MLP neurons of a small language model. Each row is named by its layer, matrix (up: input weights) and neuron, and shows model dimensions 112-239. Each number is 500 + 50 x the weight over its row's rms, rounded and kept within 0 to 999. Numbers have three digits each.
A block is one neuron, or neurons of one layer that tend to fire together. Before each block is what it responds to, as a language model described it from the Wikipedia text at the highest values.

Responds to: Attribution to a source. Prepositions such as from, of, by, to that introduce who said or reviewed something, often in review reception sections, e.g. critic from, Raisler of, according to.
L4.up743:441477524410512516522484567509527499560478453516521425535476448498590539528482556482527527443656490417463472557572501425527455426474475525508562453594562471537502597493511509454453451471514442412557550440452505437436480441442471536578451479535466607530431404471542535434509490465549566503384517553522558465467469500510522531483555500441462502511517521521520486433428604530482483551424
L4.up905:569572580450405513511505495439652620441516461436523512514544419629556539472373517521530512540509514459476592479513462522498519474548546454527453502509606460512472588363527496500515490420441485470511566532591406592606509471485571476545394517500435531478505476569479444512528511465401442504500499401504493480419544501512562470522539485566581441517504527425625523486444476483546531488426
L4.up919:403467584440619547446380583448550482488507562484523533470551450518494565466584465539601530629537529520511491410441514408439560532476549539549574495564476401440489517470485454498449504393465526470457441506573464540552471498526606625542336467488503495539558496500458531512563411455373427492392484495493466518437496532458478507572515481517415447484504451468500511512451543426516527594477
L4.up3335:596525522467520423570526462446487563496537507435449477599546572518491564517524500472464528516465578487515439515506586546431521519445584557432543495444512455534541514529486478413406571433597490427522482492604480465488444505486368577575442494515477488546470462520523511512431506465453411467682522553516427540434447432418411635538534467466537519476527445513472495550487437413483547546494
L4.up3775:519575643447485440490447548497580633522483419468604555507503427534494494487497451521543462427514546548433552461563510457505478564499573573468441522532464446493398503489547409471522612452494529493534444423522465536534485618581539445561333557451508543497444490454555421569497537473508449511426587484540484484515506452504537486511485480505520505560473512499507527572539481510555532578538
L4.up4500:452554456548517534509453467533604549501572547541479513550603456437456572562451540486512431456455547450496530510496492388549441463555626450496510527644418476542514578531452478534541528538531528426485486485520527510518543518513491431532426488518518460402469481505525529516422512498475514508562481566532570555601446520510498580567452484519501479466498506456510604474488541497498451539549
L4.up4958:513491595467553539532529540633539541521504531431449471467525453410433410640473473571556442558431532488499546465537495527448518462506480529475459496401517512527475496488515460426460495513534531493403458391563535402471484640489539476493456581504395440539453429439536456485470529505534450420523428450524551506474482495516521479550565531426512464551534552464491623423453477587524515514517
L4.up5150:582473526487503562514482522451547475521505593461482425462549433569469466524522520681488499509462501454391462546504474483529518503492523474461502508462519531561529529636471534416541540463596508399507469467465457493513541454406532529463486496504441498546456460497475469499429523466480470439510527368552501473524422478457476526502545558403462406470406432537505536476510499470554577503562

Responds to: Empty table cells. A lone space token filling an empty cell between pipe separators in Wikipedia tables, mostly the blank first column of election-result rows.
L4.up258:445404549557511466407509511586557467460485459541508523553441494514462508416532476425597514587489397504533461533453514551420498524494537541443591533516500456403545414451503512534494490511541527586473522507582511510489573594470552462473507466452499516436365501541564380513572575534590435464409532521491569490517467381474503509503413534459482599543447488561556502570496502498461558552482
L4.up396:551438483517512499458547519494537550460559409546472537528522435489554534482548491531529544399512476406474447413501485603420564532577419545463608560485549509543558413447550509531448487519528546473555528485585483447508468442497447454511511504497557504399540415574478411379463538460507533506487580532535466520568465504531467510539473522488503595526466532536559481460622518517466522462471
L4.up1609:500371534626534436534460558501467460557550521490467464572552439480568526551577512496463483525510491482462511484534471520438435436396513482469579548468463540394577585595430516459590499564510570556395515454474470561509519625491490484536538528492471519463504472521468536479496501463530469576479445550494454497491491457467377454467515458518510329499481463504513538491431492507493512469528
L4.up1787:488452452534567538524474522388511524524574509493495429463423483584546537426577567496423569570531492562535441506496521530414526440508505601571495573531457517573480489610448551485496440515524530431502493468499550406528518513444434453511461517524510485489546548457441498498457461485535427504462587520439558489515473551504462585568514429503549498494499504592497555546495463540568559437439
L4.up2151:507544501448586487517485478432592442522502467557455485558468478391414596492496515604477475618449505529528479401568538491483530492472550528361561455475568533557464620532507451529460488517471536569424581457407526363458546519544543446605566460515537504526507529515507433476472552447435534536485473538522572463463449466451466405608523586469484562434486513465486532502492376506484479516507
L4.up3672:509451529570454527505557434474441378406463546508552550505488532486485522488556479552424467480537503524513570420463498453507586474475473487500526473510407437536524528454501517461485445505519519578483544514493532476468557524469512398458512529500586522508456465451565417451508474455432456600431522546472513517488416470413491501521460430506495522526546517445437610478476488496538480514474
L4.up4086:495534452473548458410462568573522533506484393485611461552417460450596497431531483483461494471573561444537565398457485490547555445499534532532489491585487488589460466542551501551575539609467500442549609524475575500508496435560448505488451530514411513357503471566442490443467487428548502557483467563540479483433480389568507601540472554499505467450538491457384507468538502483546474533463
L4.up5263:407510562475552525558427505375533442476568497511483556501512487486453519511497487592430393638495516408538461526404421488458476489583454460508509510481524422471511452541498491480484470404631524485580593413563417484451448575488628495439459475414538522480563512457628547485488518501465586492508552592480477422576542460423501568507490478498483566476499498544531601499555535611516526481452

Responds to: Publication names before verdicts. Final token of a newspaper, magazine or critic name about to give an opinion, e.g. Sports Illustrated, The New York Times, A.V. Club.
L6.up3428:504487574541431512474527484530597483599509485509520376494494403525506502480551478431455448507514499508477526428450531479530501393549555583413530562511553462531520460472546543522472526467545528491460546487530563496463567515568503492527443514503471490444462516491519496533507504518401476509501491532529494588476572501519591546650534572528516500567508443495539500519634469512462502546405

Responds to: Empty table cells. A blank space between two pipe characters in Wikipedia tables, often in election "Majority" or "Total votes" rows, sports rosters and heritage lists.
L5.up916:540464505562565452445449532437481496523531434483648442475518468467596558409419444504526467457516441529480538558483467491469547571489559539480462518504546418490577567536502533517530448527436581524449548488553519449550509516484555456507549589516507506506496570413517419394473390463569532540545469525504486444466513507462591443427453541403464509554520393483531452464487474518517517463462
L5.up1627:528591551504475531518532492542473415539520443520532567536475488416532539572460505514500394496485522480574544531379514456404540472436446581531634483465488545437429500571430490654489552516506521531566555383431525503533408646438424528612551583438513492504507483465581405470448429515517504470496589516447525529490506431481398524481474434503439430510503466573504520402542510525499471418550
L5.up1795:517562402491555497463540547608494509464490480487420484503528527511506523494582459494538493498550541542571418512505608481477535478479473527463496607540505541548554546551488498508523490531519542540427466466422490473500540508508501458539497533484454486533532538539572383392559477420491466493492536591506529477499475387480440471500478412456527390552508460471561440503537437522359526475463
L5.up2310:456482508498501458486515483567500466471554520469501429494507511523480529561468515538503457443481500503553567471550455524579540459584529454481399550485485569482443512535486491551501483588496519561517391488485437427438499534376588504509498508563407512419505342575456482604550508506579540445407484545518476556454553500494522486465423519545483514495486525488456517469473466527534524510490
L5.up2802:388417539553476567415417543460505516481482537561561501424547529524438536481569507473542501464612499503507492545467486388472496540482556463492434497563430456481554542484598513496464432638437414566572527514543508529546531482457467486544606539550502428493460469548555482485542491594498603548529464458509424491504475437498528436480509444404558541516525493516503484444399523504605513420501
L5.up2816:545443452546578507511518530397535516525495517524529560550493449504513489452498509527473467416495571540530485526434419516418515515581553488534451519502483539437477424517457496475483454541475472454450497569478423478454468560464491510547497559584464492507417542606515522576424412536540529403472535532527548462490545462450526490510412480510590508497463444513570499465566657554410504438481
L5.up3176:539362597512650578553557493444600498455488555480506548491408475462525473544454382463517474499511583478523393527545491516450531558460402544447532474455413585476467532553465512529557501525568478593535578565435491458607605552479477534560449534626518364508459470527570493459414506411538472515456441495502420425515544526452417529462423553456523532501371438503443577462513467460528452550554
L5.up3340:514528528520418468464579479451460490507459413517491606510576477509488508496577508519526522507471534498474486483420557580443498527530532564573547555518528558560468503437523508615496522539481595495604461520453532467504546531440497559523546495478560441498595479468522417583457541475533476525534479550510417520479561451472508494566488459552457471418442478593524595561456508521534537528494

Responds to: Institution names after persons. Tokens inside names of courts or publications that follow a person's name, such as Federal Court, New York Times, Sports Illustrated; also table pipes and name pieces.
L5.up366:500533461545466488486457467470576626594459487518569472496466528443504470526561495527530541509486498466501509440459496564482506526494544557532499512494552487571494472411524555499503527473476523492471481527479562569502450489445467620557473512458511507498540487439582501480484510459445438471476485532514552462514426516466538528497492485474479539461486389483573417523484577533496595455484
L5.up381:552484551472547489507399566600463523535465455520447538521463476493505454492562462549508433477528459448437500501479499447497488452513506460452378480486411385503497506532499516504494544461575507456559453565426565593490480535467489550534433441621500417453469526443545468467519486517540522435472473573502391507464513550589426489498516544520505444566406543535464478461441481412563492547514
L5.up1686:639516563423473540512438500524434452549482463450454551506485564484597497533397499487549548528478600451427521438588521455520541437549467509465451485593434459441509547563585575408592517559472515442380522467465447539488496496588432477574584472534491458520428361561566521563506436425579474489401553563478576506540440488468544467524463532460557589556515526415582522429421536502470462458461
L5.up2669:449481539514471529481514574534535470603596512465513473526522444417446462582572518586521499586416518428475520457556534551433533480528490519498469521490454460509489477498478513564578545510465516470477490427463483542421456542511498514515476556629435453422525503590509441534615518442495546443447446491545556476555572536561549552476505509469540461477418484496565379499441473558510583512564
L5.up3556:565539500488500507480523535631545601493543405517538502561516463563425664489464490533552512502562539500527492506442437452515491479439519543506461494409437488484456470509580370470559519445505522524523506515490456522606523552568521475534500581500475484583530528524460499545484472517458396543463521566496503459507406440530570563535456524435512378544529445359556521537463514558452561570468
L5.up3932:541469561499419500446494508509575577557542509517525492540524451451553518448582479546514477550530492520470557504484492487474493472479575495485603571523548472506452530434495460489496407487500498366561495525549460558537578462643504483510506423489527553512460474512458419491438521580412478619519515409481427551439517509513508555514513486485478553472491549442539550641500471433495444535537
L5.up4152:524562477522462593545563438519508403569562525455541528598449427521471460495475463529547572593510496503522521424479494538462491468529525625453486539520483490475503526527542553478548510567480537590435506494519548450487478538499582426478431513513471541530433496578529437505496434487530605498483440532505483566530476460538532527576510505493486507500402498409507547544455551494434526540453
L5.up4341:528466497545384502464538493476536588531478549542480526515545490511483405530455467440464502574507508495460522520553547482399471551482540494545485550461478452489556482517453502524530517455492541572481512549515539479464482497459509467626571563602487522520370479562474561487511500571494529420533527418475517554379458448574523415562585457465460434505412515534520509491525496441590609435514

Responds to: Empty table cells. Blank cells, or a single value like 0 or a dash, between pipes in Wikipedia tables, often the last column before a row break (filmography notes, election results).
L6.up795:433577591540472492497510424531498609491562464498580480447533511454494532476487415566392582408491553490528554520494488468583534448541615487462409520426442465588508476488471568501432488505500528561442601523529480560562607564400551473495524417529545547455572427502498520459454527464511444490429484490445500458496523469531453438477447506545437485537535477593462507442525517434453508484495